Weights of a small transformer language model.
Size: width 224, MLP 896 tanh GELU, vocabulary 512.
Training: 188M tokens, 3371 steps.
MLP neurons of a small language model. Each row is named by its layer, matrix (up: input weights; down: output weights) and neuron, and shows model dimensions 112-207. Each number is 500 + 50 x the weight over its row's rms, rounded and kept within 0 to 999. Numbers have three digits each.
After each neuron's rows, "fires in" lists the words (lower case) most often at its 100 highest values on Wikipedia text that the model never trained on.

L4.up282:504520498552490521541508552510544507482540496565421416480594510435583606483451492562575658420525453403547475480529525568461525460456531491535489538474612490497403523448507455633465376578506529541540541497466506506477572484464422479567559514461524492541439658443498406508497457493500452532
L4.down282:615462488534458470519605562453524500538581510464530484626502482519563456457395640512426515524390441470546412501531522506521505494435444496523580482467543401472457508507513445602505511526521404455502505464572489511467548447482467426503461523502508541502491530513519459549545420461484446472
fires in: "this", "national", "states", "wisconsin", "station"

L3.up252:473546476495392530472580522503469467527404535480526564551560596529491505505514510569505515558545466562551518551525554471510579521455496516485555556541504504447496440489532446499596497429439610522576594508514448491463535506485528407498535458537532530544417566526480463522509446540424490489
L3.down252:485509441517494486458479455400456504517442519523572475521454522500509501427536519574436467565454520523477438555505562479399500558478492569466514551526469517442513514518544453588500479471488525490489449525500468558535528461470521498466479484508550552452426588437533442473570468511433447493
fires in: "as"

L2.up239:554450527500577462493536468500505448438455510466492560483493493469549545578493421596484498452453516502523542454475540518523538565529397608423503521539517576468509518499493399552422553457465522610554499500512518501428472524553517401583469453485581529540476601505559494493436447541483490474
L2.down239:460445550483534507485474446478484393482552469441553378496592362476485537509435451452487560433491503583455472553568530519519445556459495472472616475475500566512509510491562488578439469504576532543475496522498535522459478513543527457561430554413481486480493562450543599556402477513515539476
fires in: "also", "season", "released", "eastern"

L2.up848:538592550525518497408515541534518419506486470443428531474575455638497522555494471478518545449508483543467581508467609531459515477568507518485500495476465427525373454539483523539480434496539445558526540573337415518519613465464447475523594482435498414535482472574523458565510527455524533449
L2.down848:471591518443486420424518527492491476504497479476445484513623512538490505487611479485486521586506513551504467571511585466519541512560448542382480498457425484484418358522544552526512443432489496515477487494375407540545533425443500451531511572469489445470526440581604567526571495434555491432
fires in: "be", "are", "before", "area", "been"

L6.up757:570558559524540482519509535587529507528506452451427518432506608556577502498551503455493514582409514515488451489510530502463442486491519534531478489550456577489553431481465485494393506453479406481505450453480562543563459454495527510497533525455484393528567536413543556590469567494473546544
L6.down757:540520546531441570500513475537606558549511470493523496517471513554496519561518527502457495543436385592562465506502518491481459588423419445436418525493380457463467492545520504524460510434417442616529464492515518462495623591481412424513486575518540453452425515512490498552516525535489486432
fires in: "be", "been", "became", "made", "particularly"

L3.up302:495394489513511567489525513462528447409479499512548436511564520539517431518454498441469523569502465496458439455472471425593508579497485501532397564489418431556444524501531549510451519575458481539430535535490541418430563539493539451546496560467540442501489506520557454450532510582538407542
L3.down302:485482439457585547451521453559485497479480596506559389471408608412407524550550581482454441566536511489494463515489500539530617554517505543564504441496528552500485527512453446441398437522438480473414539556501461502595446541470483579455412573390435434516562485567475485587524488523491444510
fires in: "of", "among", "information"

L4.up182:474572501498503363395545487535549502540548476482524516483507508472562502422466500484448494493436547525548561524550578447491523454582590427547491449582558521471509446579484522484499524465465500477493538511504462549543539440467496488503516409476473543518514532443574439514491493504572536568
L4.down182:565475490492489472472564471499442476547508506542586517580490494506503441526421532577389489528456404504490528444499556470478518560507542531542565531490663500501423512428481463502458439555411443399473452535590494510456470495485520460605539579470563550513601523401487439552498537493462429577
fires in: "not", "football", "footballer", "votes", "noted"

L6.up538:603452426531560479416566419500494454518468508514577548512445561481438472480471546567488523467463436528498454517462464479477553558587449504457432483558502591512571585550457483539546509546569554517556511458550519521460532503568435487416572448466603485488415535506438546409546476446549451476
L6.down538:502510559529452476527483558510536566519489568462536588519432489482593537494499491391508545490442453607555522465420513561511508482505534514503507437535406496504502481459564532488502538485486510608580590543457513410542511544383565586487687516545528487524516453436518565516466587505515529515
fires in: "when", "while", "white", "william", "whitney", "williams"

L3.up453:465571516545542479585534528457581500509487439505498524470484411478488535509500538554503506508479378457493590542509461492570612441555436565567479410543451524430597484362510468523502567480465474506510495492505531465443465384475533528510509529511510566532577492482384501544468396445579491582
L3.down453:544559496491453515528532538557418456572495465481521448554530510512487497384532421486551609438594441429585572539513496600472532481441531407535532482437505404469519578488521519390499525464439479487503495518428477395520431451560519629482453582517497449521483467566528495522471547553512507544
fires in: "october", "number", "robert", "albert", "aged", "born"

L6.up822:412489448491595443546485485522577442495549509528479569570580535419530594567487562475563595411478462455516462438504506553525454541405593548504570551577494574457572493526430475457479471445523561497509479527476518437443542571405505553517395418511570429529504523497406432494495430430471503391
L6.down822:488522407576569452456472466543498606512555531598498449541544533465441494561497524427497562462558527475506523388522582499541550483425551524471517481441539484415517611482518494443575466407450530635529546596472492567537505545467482600524477467550554455469468508486501454558502437453609567510
fires in: "and", "that", "when"

L3.up850:468468449397434493536540564432497452511538540461483448590554489431485515521571528559563521495449512480593414525474479436489513563466451604432397472571556538537556598407401430506463425478548496512422580577465494431515533485461474479623520579494531541466512450525427457410570481499446521480
L3.down850:443424534419471538543408412517499475426526524474521497531410638488373458566470514572474481563625493510507549490524516576472479536607565478526556545541440581524509483531455503513444520487573431435457548504508490473535448521520496504516472536510410524529543504520525405483524507529460519389
fires in: "in", "of", "however", "his"

L2.up852:545441654455484419489420503473514491500609516542599570536552615432495622485533498522550494560538504594580481478498403449513520488538550531537463615480447480501448467489569489554518459510529535501477484498565439457517514466559521560517513482602497465562465486478538460496507498465533496532
L2.down852:500543480488517521502458512540482480533503430504576541537527576514551517509446510461545442502545547581541497508455433490549581486453448442538467429559496443489434494566453477530548457380576495568415506614509432521446449486517468548520489518490545503590485436502561575452463461531449590518
fires in: "name", "with", "by", "smith"

L4.up388:392534517570573605460410483565493561484510500518522487575629451498467465555514544667504554552447555460496522523567514496521551512565374507374418597555531576455516540551544456516559561476566470469472574459496517521516494529565440541505412501492535489512520473514484444523453580516482444510
L4.down388:489391394545575487438374492503575517537476551514552487475504479432528491533516571530407539521448500470543458522542505522510490462503494479538543424512582512552567473564440567536532550501522514490583548463525544499541507511543455562499465579559503400549493504563443511501501523490443612501
fires in: "however", "government", "before", "all", "throughout", "along"

L3.up341:518636445547521638434502476471587560587375481537536396568588458519489549507532490546494530496516545544556494446453455492481545477479461498481519450483572518564434507561418475456516512598584545410423406511463442444460484499590397505440540450503425428526465518498474585500510538470515421568
L3.down341:536506424521411425463460496514501434599508590584585486515578396490538513477437505514456458462433455406484566483602549492424481547534507470473512424508448415456393496498453556449438452496434478439500545499543451507493553636565511556428513439545463560476544475376501459564496527372551565562
fires in: "other", "one", "announced", "others", "another"

L3.up477:495426465555596473470468424524479422500459560526425511511426460560486452550478514485409525533464542393532474414546440488426469577633527539486473455522532514584549379453434475556456497499510534549466559551508494607576500468459604516539486547495488490610464478571510421456495526518479568431
L3.down477:439478542508590452515502528459504453467532486474550482600507430505585478534512443464465609501529452594435462385405495560431535517542545452455495570433463429444485473548518469635481430481508652513413562530541498483498448484478590482560464574537472446572468512554465505455475474572520527530
fires in: "well", "year", "near", "summer", "while", "years"

L6.up647:448454556478508497541519543379497458450486530451427425518557489491530521524556478533523500559451336496519457460635517507539527480419535517552478531531459435583516442420444498537470508597496481399470525427483566544392648530459465507523511540571539506516430450561433480351492432477512502499
L6.down647:538531446560446485475424445581549472445562516576516518471498443546557603527424527557391528391530446520547494589481469580497562513451554519414494425468418550523417480513484479454465536523544493583492527458488503528532540521541458489448492490430579443495509404551407526550531439490499511496
fires in: "of", "born", "climate"

L4.up371:501402479433594514527479422547485464505476520518450499468471603461460512491535555581411481498514367460469410514477548451463534466497511496492477579476494491559504508509400332504469594429491460514566435572442522508513435468534485527580514421476535469531443596555575492491527523518493517419
L4.down371:461543464495463510498496368458568487454513463470530454599493563445411398552524498540439482492555548610477531413509515500553516435544488502466530500451484542442563512504547522436502546459506512444563453481530402564488517481540609488414442520533567536492438547564473502486461477565540527553
fires in: "when", "where", "but", "while"

L6.up116:582464487483429492462528440529506570489398584525546414479437527528574604554453486502465445554452576515601482456501546575559503542522552458532533536509532583476511464543467452422485443583487538456440533554507503513577459498533508523455467486586495427577484525517461448437445379538492478513
L6.down116:423481500488421453424440498610545393547554489473536526508522516415525488494543622466521514506478481499548596463470502517476461476463576488426533481498552447551521453457428554485514484517499491447538392436361478523541465542572509520645391507520510511490581481445524496563454497476488548463
fires in: "january", "following", "football", "footballer", "file"

L2.up806:526593607497510484558477487580444424537448516518414481519558511545541489553537447509436399539386545560496637453516542491567494551569474449520462613496506558502429427592542458483534435454534465520524574532425476516550581521555471452551548534487512460479434400570488506588524441456486590492
L2.down806:567584479528486496476495504406487546501474539577452461465459559532541504520535493469434544639482467536448531571588520500562518446498585455490525492475411577556458382592513485488403441483527415556388509507431443455546589511525518464473545648503441468504460477544480534584477564495464526426
fires in: "be", "are", "been", "before", "being"

L4.up329:498545473493424499435549518506529459559496558440546532534577496413547466421568511537572445492489570482541593433543546439476538530568431487471525538480424568440524558503535486463454578481443455506468563504386493425586475506544539532515420534431483463503543468588442586525500497559526501499
L4.down329:550472501556541510531509501511495523408525546443550537437554544493501517574479571442473570556457565410471458434433519515440462573489504462523571530446479488539573528483520526534468483540379507560533528477460535491511489442523546487493515483461521480454533575478599496497466487487509461537
fires in: "all", "album", "alongside", "along"

L2.up151:539528460578499453488504444541544470495545534464505537476420545501535475573441533578488488493423586431455496363516480447456500439596504614587504468499515469379521499528456395499424618461431501401539518487557509511513584510435533473513575526451470375510472522535498441483483411561456531490
L2.down151:446472552520576484519471476495457504528537560523464525434386579417520421601583497477462499492354571542510452473579601493474590479543343447545477394522500549470506498490432509559455519511552509526502463476477557597430480448494573473511497465491467432559484512576565438508519509496558601472
fires in: "american", "former", "summer", "america", "only"

L2.up757:468524564448449465506616490577522554397596470525530461524516489551533444530570489525548483553471446468454491560540555489432593495503520495529503358536492468538487462485509625434588510524507446588410527532495534485458559525534467550467545458565696449513520462473547523515476546531503496551
L2.down757:519490542511512527495458497541473509471510526458505373513524479524536541531510469390491601552490583457535498604511555551405422480527472437481594518400445509510571509400518493440553504526603454545394441511430459518445474485437468442494464565443624505469439551466554467482606374545521549476
fires in: "in", "united", "january", "university", "international", "into"

L2.up719:508568539427536534582416531483524507546588494549466445469523563532546555532520511540412561588569520506585494519501452423544465560447434543566574464552447504460551496421498541518457520464454546490507552505520523509581481600421479504575552559519492559489492484495399454474439527510507526510
L2.down719:522435442439428483531466511522584455487619460378498560448534503479577487443508437553497527506505467501464537590522386503436527542621489411611490416531506576418567506465590498398525435550393469556511482469476514514592493444452477497588508492447439483462425524478489516518495516558472553496
fires in: "the", "then"

L8.up349:544546469538605578551458501479519509488558557466467603530486402503524425545490512476388529524442512417542577511528522498467443548522494530459365479570462496334525467479461467574475502453394488608437499535536567440578561381539490498527475497497506442495552518483594549488514473522515517502
L8.down349:481531493536390526518556567473452588532500461508489443532439464489435541375551463403452436563498507517550439571535486457517538495477523438489428335557476533532487452470428481555544503548433502442586532433486391486486451549502522496504481478475491501483552439494541540387548511550480454533
fires in: "the", "a", "their", "they", "after"

L8.up149:479416490430580515568545611448392465477538620472508528556521521462474618446513470521415540564546493464496501537562464471523447477487491559575528554518544529501542461455448489434499381469519512454489587484485472522440578530528411477528525497535585445561450521549502547466508488618494494457
L8.down149:513506496480473470564594558527484443454417570583489497541417445486531533471537517447436524456524379436516484568537480491514513432498479514635576539563528556401485493422480578500565458475545509458578422589518536465499524460468404490546499575462629489520476493433447561440555525589473490542
fires in: "his", "the", "he"

L4.up120:483569535435509488571502474507462605529513457559478593566581439539474502604479506510524460465452437398493515449531451445534479480513537550413463514499533531472422448478423468396459487523442479466496551529557469519465467550513475442602488459584555537523535509494524451414457475477645506567
L4.down120:532546453585510447437487439448584430506565536516455376514473606483561493469470522453540523584503574470557497523489480496513500537599548509478488528500481520484524563504509522570474432389431512544572532516532501486473532493430533608451391520386484442481521519562542545477493511457470482434
fires in: "of", "book"

L8.up811:489516500440465507471447455509549433514513490468489540510504540500560488581488554552520485451582458478551555512597604569586533526510459505480465513411505529458429526530482413612475482581483504512479502497428510513480461411465421443548566481489483483574510508477606462583510480415515517493
L8.down811:544449462538438591482510516484493532450523517530513587513472525415500503503486499495489548471495593453499545450584614491547523595501520525451436362470473583405497490463464477452473480522466474452576556495458568569451502547428399424554409486509544574529532490554521479473528557479517550491
fires in: "is", "century", "are", "career", "capital", "city"

L3.up298:484432569481554593561505548457464575455450557496467427520537477539534481551485532539498435584414508481471461418591477522497400471567502474533512439487485532431561570398449465501567457570447505484591472461523507505510577459550500456487486451482495431538588553559587493423441571312561510456
L3.down298:534428558515429484526539491472645461453558636458553332561506493522501536482536524565511447473536494487538455462498489491523418508483539531477467430402517475488572574496516445507473540497452552533503585519505523477441526489558427516493510442531614364367480537504484464488492475570520484491
fires in: "city", "same", "university", "name", "game", "series"

L2.up92:509515619501497447535535443543447541553528442541524353526444541576468604445561460523401555465478518496488523475551518523561444544516462542477483543503489342491540512500568411559552548508571477524549480413449476566549579575519546509514477456555459440539525525460459428524393480481478521494
L2.down92:430514542426435500447476434498551556541521403472471487456575468539495556474556494453427555515510507467517471476543421467445451530472503503522533436587470497470437583512560431480453552504471485559551481399451444521489538468477443500489512577550438500555407491403532497576471485481419626512
fires in: "the", "individual", "they"

L4.up76:480470509553500548573500511537492449529486436453618419513492393513457543433462494469512531552490539526505573459546493544589574548516549377408564502562515530494548506561489470505540455426524493498474570525458520465535521420620515395477547485493510361427520529508483520520519482463515493435
L4.down76:482569429520552543454469527553477451453553511512506420461403495434513562469378515523506587522466551454452483640607507450434614539481595548472538462393575528550426497457531592523576553583586392513471487445484555468555582490572516467515457569580503413541438452570466430505479486566471497479
fires in: "about", "around", "at", "art", "arts", "artist"

L6.up671:575472532558461438469505435550511530488514466574506506474408505478430539510470443408523523507491483553494474487521491620359543498505542521545456588496539520452532474514409467530544348527613466452515483562546448580557557516474433572491576478599558523531610514496484519421462481542532336521
L6.down671:478577469453518509512553528555474451512501503460588540497480456514573531594435524565431533546415365365510566486460515604508519555446436647517500594420513449474460492506499482485478518489576477458507447510419473542518530494416431506500485485439521427499533475607541640453544404497609571492
fires in: "its", "s", "not", "t", "their", "itself"

L3.up433:481493526603576534519602496488527406460517475532532363554488526447378482532486517532495541509477484443483457458511555422473474519557584554496511505552502426505541461445473492628483517603457536442556488433533497470571504499482515474487546549485566421470538523510542399378467484531492387523
L3.down433:470477471504544527521489475382499449537489498529440577415434395418475515548560415468471548513519488453624466520500442448508488435511504421586605482528443560467518510477435456539511538456477480520520584486481442472512455510459553506468558474578501540500484489474494591521524482419538474426
fires in: "the", "inorganic"

L3.up815:454530462571559468538506430549489499401395466538492438530593513569501469573600512444446521528383505518512565504483453450453591606604558361589466504488573491505557487515412471462509433431507435513474521518497488485504492471507513476541504630511523569484415570568554540570480457472599505583
L3.down815:504581464540449496466491516564486554488489551494504453418467592485466567438481623460465528491507509548460549511512570478562515498471434426558486516476518479472403480419369489371414451435440479564419448566444456479522607449498506559563615569535442386592481546468523577482533506508511527457
fires in: "be", "before", "being", "began", "been"

L8.up441:509533622555541542573555469434539578577536604518479495540506510550533629506514445457528439464422500486534558539528453422505481517503496530444518493566445470462474439523452465543494464476488491532482461440397474514463421465447453446532498420514470576497465452413519542471610465613522454409
L8.down441:489451453450439572483444484487502479536441519465496456484378554488442496482436486580522542533517506499542485545479451574462466453475511420547439556455464442552541512471506454529568512581617465497598549541468576518466628558425479516479463540550555513541494495494490566466455458547502510486
fires in: "an", "home", "playing", "announced"

L2.up501:473555568614425523529448505435587422457500495562454534500529506586509453620541549524508551475543548539520486428513488491478507516450441604450447403486459521369539464508627552456505439436549552588445533429506536387480547493505486500472644445433470421485505485445461502465551484486511573417
L2.down501:519471563516470404470525477586491526503503574535487490552534428601527577401539516527499525493513386489525480503495546480565512491439521593422413464571584456429445460456572584540571457485635502485462425433481547512502548404463555391468598498487482489568545563464458551565470431595407575468
fires in: "that"

L6.up768:522540556489471515490492502486495527519549566507412593537452454587550422555565522500453505472469479574471485558432506547507482508484449488530467519482501540448556520517470453597544478455417504488489517501508585463529508519495453437471494491633514448572550423583519381515509536486456464559
L6.down768:482550502517549500436441492482528490526531539402459490464495508556594516475551528568511535482479527461573562426456480563522489546461573482471386565571524514496446549469546537511434599547422442534413475524500403531575583591474462464615438486541412480448401526430448556485498492505470554399
fires in: "became", "a", "was", "of", "also"

L4.up443:590476499544473450501521501533546525514576547617439542486454480518401628532518547515475521457456427465509524511513464416508422526506443528488549494498449472452528497513433449434443504491529562487503452455381488593503523596449424532529546425468455446497560564422430470570414469568539475517
L4.down443:489402550411467410483467430411597499562605487543457540602568468593472505482483523520464467572501464537551483528577396497453434513416497569505511396549504475458527493494493530413390514490529551486568474489488439554449518547531439547518507436486559463462481546399548502485499507597477528477
fires in: "the", "they"

L2.up275:496628530520500499437482505439385495500467497583521589505505391612528481569487628435447437558462546441471457442527427594470534433596575441441396574430504556447478562445569428496499512543458487461535466579537487410528553501504528382494559475578500514528535429469549487502516450449531478488
L2.down275:448491486551476590506442498505574552482462499465523389410478536495555445530417612499485453513529467504468530474519532603503528460565510591440466451414547412563530470483386503497381564463481512497462424419510393498464444566451506554468474537542500509530513593501436508492525529519483475437
fires in: "of", "university", "city"

L2.up601:532467578477400451587588438520504465506538459453476490527489551535532596525588502537473559507478455440497555512526497429517490457605512446424444486539582565318490540601472480544520573456559488542493457535567563469516503564519455525552566498526562489490532445422479486552441494582451462523
L2.down601:508491594363415440550473441507506488548559508496417607590521519473397440435582497523464576563464509503567491507507350467453415531495449408511521444555535491435537467506487528491460512506528503522540449509467483457538507599535428482498411390531548501373474531412485496548558508559425501475
fires in: "the", "then"

L4.up517:525519396563538594549537483468533484501557531549566467496354453504560490549507484471428516497438646528556590390447469473445525441514468517587550468476464498397543557492450479577479500492473421385418520517525441452433477502462535550562534450484495504569472474559448574462508418581528528505
L4.down517:528471617505498504561484462578397506513595499451540437456523514519484481506582539394382543511422482547521552427484535426533491497483482467453417538394502555448557448462531471573510529508538478456475554512484437526478503611506484609485564489553489476578460559562454425554550528609583570462
fires in: "on", "early", "and", "olympics", "october"

L3.up855:540460490421498418462536451490464597490483507491473509486609469485546581561507511524415593527480492516504607436552483522615461524424545486501475545503487594398579481422529519445428459443480536541538490517511488513537560519551365490511519530513548462566519570498452571452405505610467483477
L3.down855:528529449379507458526560381460457550526465468546508473453552432592412530538490461538481548685494409504560522536499475497485498513453535503518445456503498541364571467442454507515532515402485498516453532468480457512461427574558527585489444541437530500509428555433441564569426482471489483482
fires in: "the", "they", "that"

L3.up682:462545564499476494506480490516438534458580505419501537605508491565532507492513538414524537501543467545460518456584571509603516507467469529520514502375426471529489481522581508515474442561519497436465493423307515521475545467501513451468527492594504494450541493478482376504519487511514559532
L3.down682:454492518534443529481455407413442546442500474487449543488561528477533536543550487401512573582485461464451480560585536471543600509531535540529530431472489524519471443485585460488482484467477505409420508458458509470488560460529470479484570532528530470487516463509591382450469489449521545478
fires in: "is", "are", "were", "area"

L4.up615:443527561546605515421442480544464471433538440478567462553531390567484521605459510513447550553526389514569576433458529435475502452512461505430555484537439516538569503504481554580448564577464529533428656474500482489433533536551510579492513454488507480531518489481499528484486403490588489449
L4.down615:488500469456444435438484511528523492518539529472439484449521431504572488493496510548581549431438517457578533488472451591430556450551536431481565550576477430460575527498461412469556507499539443459569563401417534573571514569552504472462420505485478464488540534452535451517588444461553529554
fires in: "other", "and", "others", "this", "book"

L3.up543:502596585559495477604425444393452444535553466529513504510580565496496552547552543570432527445590514451601430488621477533542506450463459533554496558442437449412491500409434536491477488457495558537532539519549479550447569506559533530577448474505552456543548532382538396506470476564458431462
L3.down543:445460551527467469417447445436493495515542509502522498470521564602570470445519548523469520611536458499472485459577467549450484543495455529467445443457435477460459419514515527441394496440444534464524511406454512502485470434465426515522453497552481506414410526498547456464580537572462455500
fires in: "world", "the", "national", "new", "north", "theatre"

L6.up148:508499452549492475531488551497474494573530541490574494541565419474486397495566517464513486558466464502482529517554582511535516468509346560582536472437429458434517479575512448522506442466468514422519494504574554450524516506482474588496549625447492488554526551594461447475537478432547578483
L6.down148:598539501425516521443468510568579517486571488550492541418437470549503530614390592530577499499502512433493570428552512531509485513471629544482528508463566574421529465468432566492398445494485483592507524509495464480568463570418527479474417454476585495479492520499519509432559482530600473387
fires in: "to", "remained", "served", "received", "of"

L2.up196:511540470480480415567612536501544520444613535469485567470533585514468543573527490520534492372410519560538540498475499474408546569380497547462494422552534490431492471443451511550548439493521437430520497420523472564516500527513416505529488497551476529500493480518526541500434402527567524500
L2.down196:452541526504497495454523485564472499519442385542543441566505421539576531497574503440455499486499546529545444480510440503432495466522508501514473527479533480432540431453594567592522506536583443481417537485456530443566417490484560433468462537526570429490456480528353470532426503534503485411
fires in: "july", "january", "early", "february", "friendly", "olympics"

L2.up286:491522399509549515571571531510475518488537430551410529547542520448545474487525561507515526546482454539464454464546455491497559542564452461568486527517581562378478488499534464513515562519461550533563521580549499384562519542464457492356533448447541449399565433415432509412504430525482497565
L2.down286:448470577596490542478479552563510433451499530576454550449403419500450565552493655462516512393522490557488513516545499491546477578475473554499523464533575434507486565453546520459601480498478508553573476482409494496458512495498491477492497494544508551582498498509439445456520471530540553507
fires in: "on", "one", "only"

L2.up265:557427509540493622603470519490541423521544463581498516527459444408574528477464443494504469542536533519482489405430502463516484429479558609474578526512459534553533494555493567463508455545481522484472525565443454432550522525570485505361597447498485487586475537577468352533545493426538517422
L2.down265:517452484625464626576530468511512455533525401553502485557512585525562507511567498456439473507531517468502545465460584546546561493519532570456548445534466507457582442534455504433486459486527536481573561546551515541525598510459435487470550442454381392513610490441463587532498417570475486507
fires in: "that", "round"

L6.up851:544515472499488516545382483438465456395514585484496496479590472543389562537598480465580505558524482579466604509574445522497643503481469477578619528555512474444432499517500466390519463425547457516492608464606424486544575553519471464442522435500516553538503509535467485522492440545576386568
L6.down851:492516524383454616476518565509483500582555575456508470501461509464538461643486479481467515504504492462433502557555517508434443534505443487444532513532544508492627510514585505468505515571458401461571592541497437445423473521527537529543469527408592438571475500427473535556541486439439583475
fires in: "s", "himself", "its", "cross"

L4.up249:380501473518586469452556508478548507510471552572506443466498440521518509471564452474555472450442468504454553500542522527524583380568558512482504503473465543366529492409498536493511364485520482505503503440472481564530477572502397419552524392533542577473438552414426489506498487521542516509
L4.down249:536434455504474520556539565504459434502422567512476446542484556527498523451572570509605563656513388505538462505500462566525503515458478466402445504589480388470478535527519501486525555521497622495555402461435479442490507552506490512493483568546563451505436590453468586508479564379450414429
fires in: "that", "march", "who"

L2.up783:551401468465397567401545411481435511491560537492416528518467457503556496449458486563449555448448447495542529458522579544534519545446540483501534558454476469513499384545507553514485490484544466502534550526457603486459525421474507467437580481526461530558505528527464444538481407464458489451
L2.down783:479464514488451499431556410482467536398449502512452560484475542517561420490480535468454594498497453494509574507543652499491490535463615424480547431415484488468477433538573429462526514605543422474465428493434517432508517464447512495448610528448518523496460469487557474597480555487500448529
fires in: "is"

L4.up655:520500512440517530632500495533489507403464569524423509485449512449539523427526545468452571511485418548510492461502498350443480503444466511535317453516543494546556551572474469444443421475496591444431578484554499521482534485486495507522485543501495447465458538481522450553412519533514492492
L4.down655:409577523550452432473550453497591516507464553391492465601530500494437517515562567512432513532558510518478497580487447450419441565482526555494454546455440478489483540543609479481517508513475518469487523510562500371427467447513377498530513515509547529502444579556505505375544428496536545504
fires in: "when", "world", "where", "while", "white"

L2.up645:524584576543521556565578478412437381475505556477493474526502399548483549481496470474497459485460468414579488507465484519508551446537404481492482492494489461433445524512479544531562519541514477593514476519481431523535478528480472515490495493554412520565449428552510545464513495547543545422
L2.down645:521470515433521441544511504404464454429497575553400444524443424519529625421509498416478461540498425436621503516481486457426446503474420514481486503523464425462507608509424508563491511445545440568536506525495417548487498413506493452473506535551438540526503444599538527480481521494596531500
fires in: "an", "any", "another", "announced"

L2.up301:451509567514454485500580484513531474542476437413583483473481508463394497567512443574493531492561438504623517547500540482493467530441431585492561541586546527388503539513482544488531630528457509498501541600601576441557602525546478524523519591574589498441470446558491498540512445427489553448
L2.down301:486503580434482488436415515511503392566536495460521507493448542464431510519541493607482588575452507512499434508542505528440616499478515465418526471484494611409556480508497523546443538421525547483545543525474469558635491540523527494516455540544560449483466505446449495489600450423421519419
fires in: "by", "as", "the"

L3.up385:456474526464501538478450522514507499501518540546407475461499489506554429487551449528472580498414571476533485430604455494518527469461477379548443583551564531399483580595550497452509424465456508498554408410524486526441471532555394421450553443438474494567545540438572550452524607485487579441
L3.down385:446553492424543536508533496437457488472524503491483525436465487545508492477443506488476519596489598491590509489551430493459460461520557551545464589532550495553528450521581551533489419393538472460513551513438425569488564558494517461537517574520501529474524511520547523535518521497569563547
fires in: "to", "western", "eastern", "early", "also"

L6.up872:463545472579514607414507474489420414466520435544468530518528522488566579432418464522464578624477536425545526484460521424451518512533546472473566569508578478373538502523553484508485529505452542422508522538559522477480498477504473490502543538521501487553499539536546512524486461478482549482
L6.down872:466477554545515484546422594455497471489539527473542554510504579609540400480363557455562438544556503501466487562529545443498544551486559496463558480471446555511576448450608565543545508462565591543605463499444508470522541501448465528497494502491528480438424431516542493538484512440407448511
fires in: "as", "and", "is", "including", "are"

L8.up237:480511386595546607622495583507524432481464522520563473539489473477496502569475505528542557534477464511494549533475503519514593581539532507464553487443489430420550509467442485433533568557462541522480611443422593438440470516475555540465494511553514453574573439537526462481580504567419494446
L8.down237:562555511432483515531578485512496434512480561528485528507510522476572433525539481406428568557503500518486466505594516548492451568409503484448639548473536494470497539471555459481565571520522440623551445485600499405507431571459525466458490569534542482475509587556581382452553564499499492441
fires in: "with", "about", "around", "throughout", "among", "against"